config = dict(
    num_hidden_layers=13,
    hidden_size=256,
    num_attention_heads=4,
    num_key_value_heads=4,
    head_dim=64,
    intermediate_size=704,
    vocab_size=1024,
    hidden_act='swiglu',
    norm='rmsnorm',
    norm_place='pre',
    norm_eps=1e-06,
    positions='rope',
    rope_theta=10000.0,
    rope_fraction=1.0,
    qk_norm=False,
    attn_scale=0.125,
    bias='none',
    tie_word_embeddings=False,
    parallel_block=False,
    init='trunc',
    init_std_qkv=0.0262,
    init_std_o=0.0,
    init_std_up=0.0262,
    init_std_down=0.0,
    optimizer='adamw',
    learning_rate=0.00117,
    lr_mult_o=0.9,
    beta1=0.9,
    beta2=0.95,
    lr_head=0.00731,
    max_grad_norm=0.5,
    warmup_steps=214,
    schedule='wsd',
    decay_fraction=0.351,
    decay_shape='sqrt',
    final_lr_fraction=0.1,
    batch_tokens=32768,
    max_seq_len=256,
    doc_mask=True,
    train_tokens=288900000,
    max_steps=8817,
    dataset='wikipedia_en',
)
MLP neurons of a small language model. Each row is named by its layer, matrix (gate and up: input weights) and neuron, and shows model dimensions 112-207. Each number is 500 + 50 x the weight over its row's rms, rounded and kept within 0 to 999. Numbers have three digits each. A neuron's up and down rows have the sign that makes its largest values positive.
After each neuron's rows, "fires on" lists the tokens most often at its 100 highest values on Wikipedia text that the model never trained on.

L2.gate524:498403501532497467454517448604532451542559475510443570501580514526540410520526425563457502533492528436557474454500606420570414509489485549537499547490380357490438505478452457449480496551529476508565435496420502518508394489432492570579523401493418493450510498499463508464559470532459502500
L2.up524:421388444512510519503456588533520511438481475538448496592527497591409578458494472459456533495519459577484470577455546490367438453557507512593469523464530446535439451435486403427548594405481547487516528563515448554553519432495540447440550415483468583551464537479529458513504502498517561378
fires on: "iz", "ome"

L3.gate545:446547532560471493492532520452577510514484590504469520538491507536490423504476553399501408522411446573470420396523511504528456518465505526481562456527411470540512455545440409428537478526455488458461380551526433554519479422593450613516505566544499551440629465523446539482455361475476560593
L3.up545:516509467456586459490515497472420573526429620500459486540524526517473552477523472545507450405433464506511522421457548427504433463525487534611424537539567464504500490495518487490499432495522496465494541505546449374429492548466441463471536466589522485529507478500560545562481506549480471555
fires on: "id", "ad", "ry", "or", "es", "e"

L8.gate635:606493594555490556493500417583541405521530515494429416525480472601447547561511544529506410417482464604483492568549478469507545611525570509436456372549528550526452634478530545533544506534446603570532492609524494500425509441387582442532413557459440491507491572584495506542585496525572459428
L8.up635:489545542561578555550559409564626506424586515526558516595543534497499574354566481474475485481456407444466501488583538518394475510462539448455483442488514482450435496499458542544484518452480649480503502506485467564547524443525438544517520471447499432605452516564520549454482550527434564518
fires on: "est", "ot", "ost", "ed", "ast", "%"

L2.gate109:526496496489400456514504467609436490526498496469578413505437431392489554519518472531529424435424536431536541465504522486585506489430515514584499524605472533512469527485495543471483488635470577623449424476514571570445484518575472484348496525470554438541449540557600469522532574569451499420
L2.up109:620485553506344539544537451502494509498504538465470502454503478478445486467500465490464493489512493414491543585562586462451464467473528474506497472580553539537500580523566496529556492558521533504569465423524466611510587592521502530478467520560531504490525587404601519449618541473550420544
fires on: " comm", " ag", " II", "ten"

L2.gate580:478521543523579467505548464505536482470569482532487527586470534562449553540514535538569433520505417535570502567457512493536483454423541575426531554572493498423454574544416443544517520563514533482445497488506495597461467431426440481501492528526538495511538566575521612464474426463419479474
L2.up580:451518554562571497535561453570501504481592543572494521463523492513482500547568528533497511488527500601516501534521496462513524483500512564415477507577508451494515498491451471574521485431495557554418475497554485544479520403445468573526451546568544457492474507498450501355466487474411495510
fires on: "ast"

L10.gate436:524473570470495482498487492478497538484522523487564563567479481501378368512520543437603485574591513461535488443499535564481456426485515532562547485509486513537422438586534446545488477508493498479487527632500428610452506550566565571495500466595506503411513533447494561537477443562529455511
L10.up436:508521514465521531453541487542500486422444546479510470485512607501535501542477486570535339512592480512462507503510468460520425479505537518606516536550561458440502400535461547500446530488464411494415523577474457522489497452504520506517482538469537442618535538492541479576496549575427514472
fires on: "e", "o", "ime", "at", "et", "es"

L6.gate501:400601456497462519572481470491559514509521511574408477430532503560531518483404473472490470453480489567505489476520507488496442468464433464516509454522475653451509488546456466513497536465458483478521477472457534531527488527511496491460550534525519524524551429526507511501459547450515534523
L6.up501:500519536428497485552523445542534569409367477527528540476408533493543482480541493436587519459536469409509574483530431624460499566535481513525434466591537548544533492517471467464545580485503419597453469527472486582449477436535582470539440502514500520421517607397520575510445480463424495504
fires on: "le", "t", "p"

L10.gate244:456538423473527457461451530403445519464598517524504492540538472531467495526482407503513406500553482511582530512469471445445461488503514485523546545523467467505436472557459543463527513487531539468539451504529490457441558496444532440484491485482502458544501600565603461510393513595483516472
L10.up244:529392459534544464550475440556509472423513438496530488509440492567438413652518478514560544474447530439486531552509375494453478558491465454511421569423516514501519474529563512504424518534438444568492498501602459450515517542472466516449467480558520402478424541570504475514448468589432564593
fires on: " th", " he", " an", " Th"

L4.gate501:531570450471608422533497549487418455628472547536381594487535492420491576460487457545515561579524520457513525423527536459472524493478573617532559566526480501486462474453527462496521471574426470491392551441562519571473472471505425464489502518570511515494489445605512471470562484558509504439
L4.up501:388513568561490520526503568558571560502417582441485573432477530520535574451462523430447523623385515522538440503468491500567489572533554529377521568487444529483481531496549525450602444471479510409447538444443510539479446466549422532497475530495489492511482566510478600465421469498403486612
fires on: "en", "t", "ust", "e"

L6.gate259:497576471507476489478499412505410501544502425599472492494451483452561425509569430588495467528501483502469450510638421484545503471500456436523510468489505489585671583510491577513416556475438475489557555498507424556483469512541370465484521489562497526592509538462446487523475483542487521507
L6.up259:573499582493547514455478453456506442539572629491564449480448546611454410538408513523456449506516472556382582445499538485517483510570526557498542524561482506492483556513554482554359508543460584494527465493507413492398439505541503570539508409577550514511578534479429471343500508456408600509
fires on: "in", " ne", "ult", "os", " an"

L8.gate612:450532432482535515391587437457522461534530466539381490586490471523496569507568522470500455502578489506516486529508496471487527476384555454455521535494494504513487520496526537467478481506689471478548506478522610511433472491447550434475561445454449462560584451424550483519469486465496467525
L8.up612:517464602456537487578478390510525515473500460490465471577572511543486441461450446473485518553460500485465502613530566488467451533584504523447494457459538422473575509518534472417365391501433485455387473531479551539484495505477544522410511514480515532490563552449424543481497492484599473549
fires on: "ers", "I", "s", "ife", "ren", "ons"

L8.gate110:439406508572463449469520508495451470542493462536513568432427483479410552531551576497586600591471492449564511465540561493486570483438482453482500480575552485438586485433518457607481473527464489596508516536570514551320536520575607505420542426521492559513494556509546466590546452522581501445
L8.up110:512457541541473483427552408530554552529461470463428550578568504525517443488522524542507535602538483465438584522454610511533525359490477498589581544516499510502522461420580510556476515482479546511578458514590490509491524454517557490427529437478438535444463518419457491459506440389538490441
fires on: "er", "ul", "am", "r", "ol"

L3.gate105:574556523478525486555622404498560546444517522434457499465480520502559569477453502447494513530458498477530463443474549541545626491439512531379460501486459518512485502428418471460555524465576517491496496587521559605520484381433524496575510536515530516454461533562455502444488471445463554504
L3.up105:541526518456485505458504457561564557456525581486517500525479471507520573476445432495525433414526548516527382520514493554491466452544475538459484557421500442564545409444526514489531532476442595473420524450504569476465509399412344492517543513525463497479469449557411444472539460441461471488
fires on: "ies", "ast", "c", "ion", "ine"

L3.gate701:525447461486522472515490443403416479507508465485481532414546512482468577550497471564536450525544405483544563541402456538436433437504445465510537483606446564473435440501510474453385443472478531417498549623501508488491552440483512442432528428414524458541475496555524502602536561381539582518
L3.up701:528523465508533410439385463522498534523453516464523436516458452477502562524472485477511470558533413476549582463485467493438533452555468433522491539633505513475467506555420500523519466453442487507574440408473468550477466452447445476464499467421559435541494415467513506534509511413474600464
fires on: "0", "on", "il", "ition", "ov"

L4.gate171:502521505481427482557337513407530528593526492513403435489459493487555543511589647548469527491476499485526546504542539378512478459412568573423450566523513488520548464575548548484550584520483484481554531478516483393493561495467516518417490415531503473464490520447507511569471414478481391418
L4.up171:426531489538399413490549520455519501484532514512438490511451485544499524497476440398479522440479438529517543499506588349486436539491555479556504500403479478454438399446495549479535455562475556466494495487538554435532488512445447456529460442479474499510557491528601518443468499591495484575
fires on: "ent", "is", "ect", "o", "es"

L4.gate679:569534525465518568523420468517513441513492557525482474546577403500481455540528417650444515502484536491493426463500532555423480501544544511464545570556544531529541516533549465549564426576506537532519568551578417427520500466425489402396490421425510432520446482501402557418451484492501593477
L4.up679:563528501550505509397522543424448487396535480474526468544521453501494631476537538500470463478506484511556428466382648487481533404499598463534586496488532441485495483491554506470560470538540577571549513509483497477459443535522435540555497482452508516528562511478406515545477417548532467435
fires on: "ort", "ong", "oss", "orld", " World", "ations"

L4.gate449:424501522485399495557486474422529480515524428580550523424409474503501470585563522510512483510575425523470508553550532562458553500488564496485525568495481475493469513608509426563568580544457389502514469534462454412385583493480600537385485551495538510480547438470475460530398532522556515424
L4.up449:455488525495477407532530545530456536505429481531511599565515493556492466523544492480489481445634416454510488446523622493564547533447536500541591499504491422451476472574483420491497549569442422512467456450480545463437498484609495488545426545487537529523432464474476549430422459557512524518
fires on: "ge", "ake", "ue", "es", "is"

L6.gate602:569502482555531536541463464470437533575531530437390597469475465507496433473449404533494494562423512439541464544448497438511539523394605537522505558557480492515540474455453565412507520544515535508455522571538491509463394582549455446535537443522518478411507616555471491531549478459476546469
L6.up602:508531537525563542436482527546506491493420494544513556447558507483502501464524457567545502538556448447482450542437462518498535503530457512512433621497458440474452498629552495550522526511553395537489515426491549499577482504471496509437575542489502512509551444573460596501523500586527536533
fires on: "en", "ust", "ik", "y"

L4.gate384:538583465457418482555481484486544465487532518520466521550491446407509577519533538443496443493476438511472481451522503512589455443501509457527549572486453546550503573479488517481542568504557455527429565551576556445415498468411543549493491458533479528571450477447555534512419419592451543520
L4.up384:518541501464536541510445494499509452466529405523429485575600449502548497497478566476451449530463455577460483516409510503576421510498584546496500459490425490498500597500429529524377498535672404486463493576549482473511428517438534490600501451570552550516470512462470545481465444460536471578
fires on: " Ind", " ind", "ind", "and", "I"

L4.gate414:543459467504521551512520642528481422592511496499501540435482484546554487462428502408441500481570575482530587610515477560502450500495520506472454626541545487455509505575434457450414449506592612437543468435513533427456514392488540514426481531470452545477469548538435500452496410494496473472
L4.up414:555458522523524466523571602542509487544501574486434536493509483498530455325411560476442520550537522552535484508546590447466501608517548472401491561467533472433508438503457461553470420565526533449522422399515597450462530462494485494526491555413527489554463485528496465378456443452547548458
fires on: "ust", "ates", "ne", "ased", "n", "ies"

L6.gate426:568523434515394442515520481536510519550542563538488458409434481479469484456489531518476515589524543553544470436473467464485580487533464566486458527423566557551541629517422499474490500577466440480428468505502511558525501501531508466434595433564516535422588496580539509608511486507466580460
L6.up426:519542450496458413478501450533507562595532506413417584472420496430564578412464484511448591541583617490518423465527514449473537447532511498453495414421476566466529555484374469396450512539437467485444524440502520474556461614525480447452469572498517403464505570553539521528509455404409460530
fires on: ",", " and", " or", ":", " ("

L10.gate688:463474477562493501447471414438536543471577477587488362473494449445555478489485471536459532546537549554455545459414477489562508489408477542537510490497488476401496571417479485555572580514522539565579500493471513508533449499457393390508500445486460542542609537580541585453497483511504464513
L10.up688:511456457494483585555443400457489494530457472485486496470502477395516432425534442526474526476460508473431491559572489542501438523559484483543539603488496497516433503515482502610504480520443499566512568568471544568446402475545464372444539575447516518492491461565523496526516558496438433513
fires on: "-", "og", "k", "ig", "ik", "g"

L10.gate206:530468498436498547487412505356496517515450439579392522505484479500458443521511497553494519589436485523619439561438462445439544455583506506443526568522533474589530501480522498446372462484452473517462512487544456573458426470515430491499542488535519483479585488445513474447508425503448518442
L10.up206:487460587538490555500464485395454512472612497551464461498469499574481522496463495545467529534536448498567530453531517509580452572556435453606502494495446564448541519485555453541471402442556545525469384514433443514491426448540544516544490457459492469564647548539473538478488513594445507530
fires on: "o", "st", "u", "ors", "ol"

L6.gate44:510473511485391478533421499487499536558489475486366538467525455340489385465557481477514447569553488499534492453634406563415483487488516473543524446586471509598483571582489512432507577503538498535448621530446553485506564529430379434469516561460589395417517480467549397468498513602489499495
L6.up44:379476449522559500430416514451407450399471486507445503533521505511396573562377522533508546489537476435508537444550446426494524510437415551471594491584533507589478526461492503479615446527513468482477535454432529500487482431640503383425402494522509553485531546545479504450518423545503500574
fires on: "en", "ing", "ian", "ion", "o", "ive"

L6.gate4:542520389567492504487529491367534431572486557539520530405440474462515515516631521479571552473431491508529575507551529577454421465526547518524507567513551491611419483470469495476481487489463481464439543500626496496533556498458546533476635530489501479455473418580596468538522506354483462429
L6.up4:449517410585536460454542539462432481566518571440491498525473473542587421491596537490428431479569487520431554475509573498532467493459569592532446495558467553483572477514363571569533515517541501458507405466533420562482566467520373575456562443599498511551590535483553487601441577497597503465
fires on: "ar", "or", "t", "ran", "ut", "i"

L10.gate521:470512542601504459490552562426499499480414556415471561566451482499442495544500594534571434533460498384460517495559424491582580568489447510479547394502452496492496499492483585534502462453441540508483614531468507578432477518372420633461493528530498531504526421446518475486495527435567541439
L10.up521:500398573474542510438489461502512501440468480533518516512522470637481487443409393535476440390504540404557510525569555507485482528529551456503486524542554468490523533533457514503423545514480508515402557435526559508428449419543488528459454554665504555495367473514417527470461474541475546430
fires on: ",", " He", " he", " re", "in"

L4.gate12:415535428469516499525506609500520512380523556600482537514508438448606478513527503486546551533561515457463494424510504451585487622345489525440434510499491576506509531460519601575488532491465518528497507386471507453438552535487453478588349478529509510493447464497521506505476642540444446486
L4.up12:522514460535557563507459510389610458454494474541500521499455475507462472479436498429496488503565564538440454467553538531580535495627416496527624534512543464555526501494502572468541508564534499468549607563567596561508505495567462533565507552586546428513471480475524567503505504498432511571
fires on: "st", "act", "ild", "ctor", "2", "og"

L3.gate280:513538509397451577496467467453487475518487496494532474410454506494505601566440541437448540464471505563379514589475548447543550473443511481523444570436522424523514453449565503430415455470525566402507458474484528476492433512542426400433526506520433604419608457487527489504536515446434420481
L3.up280:483566407404527483486470501433474509500495608622512595470550507424491521509524460484569491530520484513524465512517507472482489506497629545562445489476574448535515486485518521434513475596527556483401568502418505586566440493543392520565507530536473503539545457496485489543583532425444433536
fires on: "on", "9", "6", "orn", "p", "ons"

L6.gate25:445462468565406495597492460461535439424508526552462494427465420539497493527436549541519511446455494538555459565484457411560448540400482594447438571428566512464565525512458519476504508400476489580520509552436487519495526604556442548579545477612498532500510520527430453522421490509501595502
L6.up25:580540470487532496453496553516516526525604542475530467488508378584526459532493440585432463502534456439572552486524427549529547406447472507570586626509533499432491476548496547481554514477456498533558439503462540459488486532565505522470488604526513471436425415512482551485358507507493462497
fires on: "in", "and", "om", "ina", "ib", "per"

L2.gate167:466443553484435527537538582466504531486451406484479461462536510438547416462573532476519425471475574566525485524541576497431512545516501498531535550528485402448523547514438567426450437525555463517549542522476499492479551552573563523410440553458547488484465584577576419441502567636537453538
L2.up167:545565498461421505501564444442515568553501419431523454526486485507486544371465530474504563491496482495509582550472481443404424498446391589460518502588487492499600513524504497488514493507547475424559466424558609544442502542485575549550516488551508494537457541538559403530467506510508548535
fires on: "ies", "ten", "ot"

L4.gate457:515514424498536461605459449420541443448498498465419541556506470532574419473477497509516526479565513530503472515532514579476503475488566522497514562552496531566499468605513510546450426498511529434429482466487397485535564501388473454374498551525445499466411539499460517499515556502548491434
L4.up457:542457509528559503449513545434494410465573537492487491546494423468560434521549486445330497438520450431523561542504563584465474533506504526528537561450492513454549506513450412508528521494440446477395410431407523567514515540560508469436592505589498521518466495446453526524577531682518394497
fires on: "ut", ".", "ub", "en", "n", "ar"

L8.gate463:510435433507521447472567566417432440434428519538525503550555535495509467547483456536531548494424515409475424416502429514512568379491486524438556592502491501476521458491515524534479431446481550486497473524544514535474536630482539441410571542527430523468436494477514417539566483470572501449
L8.up463:572522463617545524454521492473507514567481566464470481559411628551561533451553562516471523552541510570420465504532533508542485565422525353578526536549478488494400438476507457504543517602528474466479457446561523514476453512585472590426544547527453507624510489532554524453491462403505456564
fires on: "ar", "ou", "or", "st", "op", "ost"

L8.gate408:513520430401441539431495447515481519546497590532454519457500466477467593495385537501460509469438545570479491580514429576526549467496475481508501493482550487504493514467513511456574503489431515513435493502437521473521530491480422407511602536541435489498600476587476554609515509451503530554
L8.up408:531487506483392506481523458489463520497464507508483506483563543501453526470452603364512504428434483540422544548531400627457476576542513485566435442460523499463496450428477474546567536497430455483503463490365519518489509499530461505525536439471477544536550427433562569525565417453613589501
fires on: "6", "am", "t", "5", "4", "9"

L6.gate347:512474555521421506445472508506550538458490499461489493545572416500440435546467589512427490435401471399459448598525570511490525468555497534518387494463472487527447436424466482509485527456412356605526497467566458586599435489517501571506419441472491475513490488559614525577470489546579562449
L6.up347:496533529528452394493506517446587510426480496476469514460485504475557551532494522498490502578643494530496413481463435462591517515507408437620511455488537479515612531488599498495455546563493563493563554516472553472476463482641520517494456420528507538523434507512383581456529521514466560541
fires on: "am", "es", "id", "ific", "M"

L8.gate520:511358427573518513407419519417537472456475559412482517495495417551470545501570551455499511564550456503501496451508527521493490504457511510479520535553476452539508467562536390491396440559395504480472443484571433473513532539484475589488459420505544492548498467487506411481416521521434490520
L8.up520:583566495514512527503488424353536418562473487483566520452520472507487478475521538486458494470592446482407446517438469505426500517432575486507569486579600469546554514516511506425513411566533493522576469530562444430520485578513493537515479506556533541590630440498457535487523381466518583556
fires on: "ide", "ers", "z", "ing", "ect"

L10.gate274:508479524529484520485544472490504496447446493577515484514492530607407496570503463601482495432444519482466446509534445534462502453479516496476383471517560514540520496437551511401548461501536553512542440550580360494459452444505454454472553456559477494601461504437504567615560512466422483555
L10.up274:542465562525501570430549519483490421472490573519567497447514552523461459506445474547529553596559536543509466665458446523481500453533400484476473464505528610455459496488569460585473536444517461564567533548444480548483427566580490476453592501473402495488499494444501520513481568475460565506
fires on: "r", "ou", "i", "st", "p"

L3.gate21:431456396488491527503513422490556555445584561464573468493515433525508457445467469474522531486472547487461377533499561373479529572383498476496452473558509460501398478554461460456485541489576490542500367441458565406467483518461446501492532406456516539524460601493574479418525545583448514518
L3.up21:539510429471480435522452450565520537494501530524561538396494571469480552534475488509549600513443506415581484581608477533497648503428472474509597515494510442419455468525450497442560499406438463489529487402482500472474487389585543488509509398485440497538542533499455419448487454582430567482
fires on: "t", "ot", "ut", "id", "th"

L3.gate27:449541472465591523542485470510498521486429453482486513513494534468521526522410381385512496499469521515477454508483572460447448488543504500607552504517441493581452454528517520415421457541524568403446480423476543580586519509544374382483595552629494473467469520545535471514433420465481487612
L3.up27:403549556466596517563580519567541552594544557482521465580486484605578508528482439511572501503416498485594558509537534480499581504466544536469530540476551446507499569505541422465485558451503542355531443485408541547516614434500517517521464451516491525594465507467471509441561450450382475465
fires on: "le", "ation", "ction", "ip", "air"

L3.gate676:553506557439548515458590485505444511479523527450349520462436483615547403520460402491549539496514449536562464516455559559507562489571402478471436544529488533451495513544513478559557588538546514572497531513463490603531473489531452447461520557500440454541519539524464504542594453492537551471
L3.up676:613540516471543498513560554534444455594519516468430426494479523516563484493479521422584537498504419506529534495422548576556582530570453471552516523492503505459543566485503509487586504476468521532428566496471475475578510500503488455534452558457532524599583596531538459463592501591461419554
fires on: " se", " sing", " tra"

L6.gate581:473463476487495576559618541535450464621510529478547541506542530464386535573483473493494503579541412527502452497494442547624493478524570480406496554483443458489511552496537565513530553526559451533402440425549436470527534459448509453412479566542419523561516559540516564548517553410565405449
L6.up581:581504518485485454521457537416594485532547570532516487512498526433507530549563441589537528483478468545517479587430478537422585448530471405506508493459452444425454526558607611498557517538480470466463499467522536474485532475518506574489512475428496507455505569547341433599516493459558500484
fires on: "\n\n", "ri", ")\n\n", "9", " ", "ack"

L6.gate515:537557637544510520478579520493552506425584637488517448537426467519431547439509469411466532565512543560520452515577406507485506568518468485449547441562464479521569462480494531463453512534475454535476507587603576561499490420389479523493502450512523468452475493528442528556516384479500435442
L6.up515:503532488485585474493547568541366536538443532518542537453509486530597468529486524366558565492402442593507551466426492439485492493501580545492559525487531495531456494524451517532487486458436435608514577603508549538560503464475367524537502519567403535506546505426579540593491441509462470472
fires on: "ss", "ad", "or", "our", "ud", "id"

L8.gate566:586489525505391563573440518556471507461514490516490497480483523461494452398531444453520460497565486487557462394575508520451529551443489523517500541592501562637517593501571515428508503465488485573502447470504511518539552432557440508520440530501525485410555484425411394548426574491491437445
L8.up566:462539523521519539476444506532516515554419572620564479633499435513514352452482557498447524474453472459435489569617516561547500532514465574448586443467504477563456481521562525557491470425495449548438492562478556514490453482469421460509534494507514586588533524406552612504549449484414476474
fires on: "en", "o", "og", "a", "s"

L3.gate594:598525485526494517464421472463522491432555483448531489492574504528505492570492565489441495567489446479440481471479508532448535545514536515596473530433569556544507485413466562576524477558423462535587465547464503548493512391438457471441472456547499481442432470544426541499490473441392532469
L3.up594:519477524519495483504434459508463536490435562468521486435479495509476415515502573478400462537553544496457585510510571441423411505534477547540533544570572442549582518450530492542506483540489514573536536606442563439492563445561506536386541423425447549513454474554492411523533480534529580486
fires on: "ific", "am", "ach", "all", "orm"

L10.gate221:516538575425401457499561521527554406557615462506446454491493491472510646520488526525565511555446547590515500586497416374496448506492439446450543562495600474548471499535502345435442492502508563423528472473465500497505567488436480510484481420555523484524411616572540404525514544503467565469
L10.up221:521511530508483530529528495469548533647477486465519578513415457472454518546491472519523454467493441529477489531498536381524482416476499527550504505588532490535589485492557476477468446503456546542562503503490494481520479567381452464560427544616547612468521518489458397527475479450498596403
fires on: "at", "r", "0", "is", "in", "pen"

L10.gate98:457479613503532445524533494483451499447559489507454556562422456453456362509483429457505522567506454519489487547520425509509507528505502524416518487420526443579491555505510537444509534498455544588436487519547455513540602463510507388526626485541446493514472510539549569647425528448503534454
L10.up98:564415576396449543514523503622402469480568578449445447468476465510544612486410462402491542575481502496539460615463574456516517554484505574473473531471489507451487557484466449551417596512405504462497454500571471467489564508565473499572518460584459534530600450539497539545447525490410450509
fires on: "u", "i", "\n\n", "il"

L2.gate606:493496538459490538477532529477496525511381478460435679445546496527477488443462483478572575540525499508474519473527529536553401420604593535453501466617483451515519469504445505389570504530443476479421549435458494459536489559512532486488559468536584474451428587479521488458375557538416433423
L2.up606:543500534519388433456533433498488441531503497433515422470505439476541457427479593532485502489535541552542499409469562487471495532521524484467504504482606629470506550527421483503583474501588495487368492484504478488512500505500502366505482444500518349590454519513437349437549455466514531408
fires on: "ose", " World", "ilm", "orld", " American", "ost"

L10.gate317:481539474463648491418541433442625448546534511483404457600457522493512530507567548439507491464487575459509458553552504478421495410402476507510530632516508540556420498553490503468539519526548514506478544479470491503530450462504488431480470510460460475503549489465544525517445499510577511529
L10.up317:527482451480488512477571529544521417426555460445444499523508534435491558548540429493421431530533517485438552554558384572430531614429552418500421507453500510513469494574481461496463475537481486554555510534493524493417446433489581507513507463415455536462475491540440437463489572558552467545
fires on: " had", " has", " have", "ers", "s", "ly"

L3.gate616:488517534577513554535481425505499452541441410451418485488471481512551505507457470432434480545485563605471420566437419371555503511615459518476391591548541460459468496442481476422561512604496472434610441521497449511516418471464467512523547499491529510556549415494467522436460533555432557505
L3.up616:602525538409516496544435498513588452537576457519491544554442560569441481534526473473555524449540582465487482536577526573478506472463487469450606500456462577515466547455531594467445560495449543497502411427490503522469519509500492424492593462444570523512473516514458441521435453513471511357
fires on: ";"

L8.gate267:586484497522400545503592424498518483484587516583457605466550513557461533473521478520536467540503553527584379583555532473534489422537537503472482435456454487580469466529567581427578444492506522582524446566530448492475466407451524549498506609529378509410413605462479455520440483455481482510
L8.up267:523552526567455512558573437532525472408558538477535507528552458537533656489502522459557532486483474510534510545578509480611477510479538509484540480414540647589515553522490494402544518451529612444565464503502440558540568404436517553406500550489369505513451491544489540571447538494483498504
fires on: "th", "st", "d", "nd", "ion", " August"

L3.gate643:465470537432408549508470444436513401399551567470428430498574509510559375524476427515417493464613520555523382563545549437540589531534467522403479455536474549531526514427394497390467550550604485513579523502447484585484492480581426516533439522510373460549478422482487497503463483452559475536
L3.up643:464524504439456571443472448489539538557464507496488512517493483548499408345428513548536452466582465546466509539477453512515486515524468513473503578506510545440478523445499531434521567537484513457586525427526522512471511434472409494492460529538509449556541424527529591509462451476530540471
fires on: " were", " are", " be"

L6.gate65:491497541571382533501460415565582499484533526536510495525494525569511585424427506521490489505487390552374588451404457470498482566461565509451559519391484427475519460503528378491495542484556574596482523476527537491536533511532551552532518455498338529495489588577445429597457553473587537469
L6.up65:499471508537601430564526482413503483448541452461490483550474551493485565439485424559527450556458532557459450546480467508533549492408508541524545434440506462528603456514581585455486479450454572520597506511584515560408540562443550468545512511571506450609468446552600482501478476528486588502
fires on: "on", "ot", "ri", "in", "at", "ai"

L2.gate35:486558537536451427505443508525479486406446447574470434563461527531544488524466442491501528437468633389540486503629449475518537471454443515459458484572474402494449560496470506515430616452485476463453506487519491528541514436477482565535426521536451485464458441538605502428487459464445408494
L2.up35:461530411503453539484455566428518464593390491499463483556388466491527506523457579550486527555517360484568496513501501407557528476480447444610459445580449422600470469464543448512500493424544465489513451502414525549519553541596497495489623446590441493531533570549462440524465436488437531404
fires on: "ess", " through", " him", "9"

L8.gate204:480453529523463440403427475484456511430428536579510482438501466431468428411583569552559556491464530445511482496524435494553554506488583557538540507532507469460507520478528597457620494548546549566469425468494474421516430485456409418467587503491493440444689511562434608488479512571500435431
L8.up204:496489434422480552431424375495475554448422513551475503521475461384517575472529472531505536570464428429517519501557432458544523528511512567478473369467477483491542471422442475453463507550454504492459533525540495573524482522457430502385505473501541501602513505544603593532440539590355389533
fires on: "i", "o", "ian", "ik", "k"

L10.gate175:514551540492477484492468476582432504561507474474467417527498486481559445459516493609469520568469422453522460533590547484509482478512475580448493566485558526447559563485461545466491555535463480499500433572542464468448391564444585450559572403554442593481530583548527468544528528437486504397
L10.up175:455580490509496490546480493446495469521561475516615541413529537481494519565532406478497593557531492532434504447525476470473511578429547460472523504524522499458593589472472464607454464494496452496431572534538532452485541572434450532493593543549546516423505624543501418494542494511497404480
fires on: "il", " or", "in", " and", "b"

L3.gate83:544514462468516521560523506475400441466488511606445547605526516559566537433460541456460444548546538442500572562480459636492443383540549592523560420515504450590493553455494502551568586439552554587468567556526450541548514473527575546513554464573494527558415504439439499508459532547473564473
L3.up83:482591531514525560523440484495423521422560579545585566606573497522567471497501520415560452553464488556434540475472517534556399517509482551527512492559468527568507567374444524458596489370506510587552578560459486512524464503509509558558510465550442537488442490471514435553415419537615448515
fires on: " Ind", "ind", " ind"

L10.gate603:547524452519484542439541467518525510470585544518508451394520476545491551476495525471407536429548529497446525525543545550545456492497565598449526580445444507487329476420498532528461485401435483589482409544500523573521482484582483423506488483509419516492561554450526513548533495502448551459
L10.up603:480549611562530606491439489488505539507545532505526395489542527593464505453507435533530428546410537495543534491491564546591580519497452565462535443483525441570466564484429475640514451497504540481567527549533578487515429400518496598462505452421608449467499508461500502599470505559501523422
fires on: "est", "ast", "ov", "ens", "ig", "ik"

L8.gate665:542426479539472576460601420427507469428530441560486477467538576543452582465511534470578413468452558588484450515495473469544470465504466584428526516520495536544540455496538490493543473432506503555519496551579510531456450465505503498468475446474456528525544621543455539506468581410521482523
L8.up665:459495551531503519505529582451461516586486583541587495448488551513500594427385519524458515533532458465525474444535458511534439521458571404457418432458535549559459534430501573523522523424514622526502484389415414519472418511484428471560533540517487467501593527480555531459498560548525423447
fires on: "th", "9", "st", "p"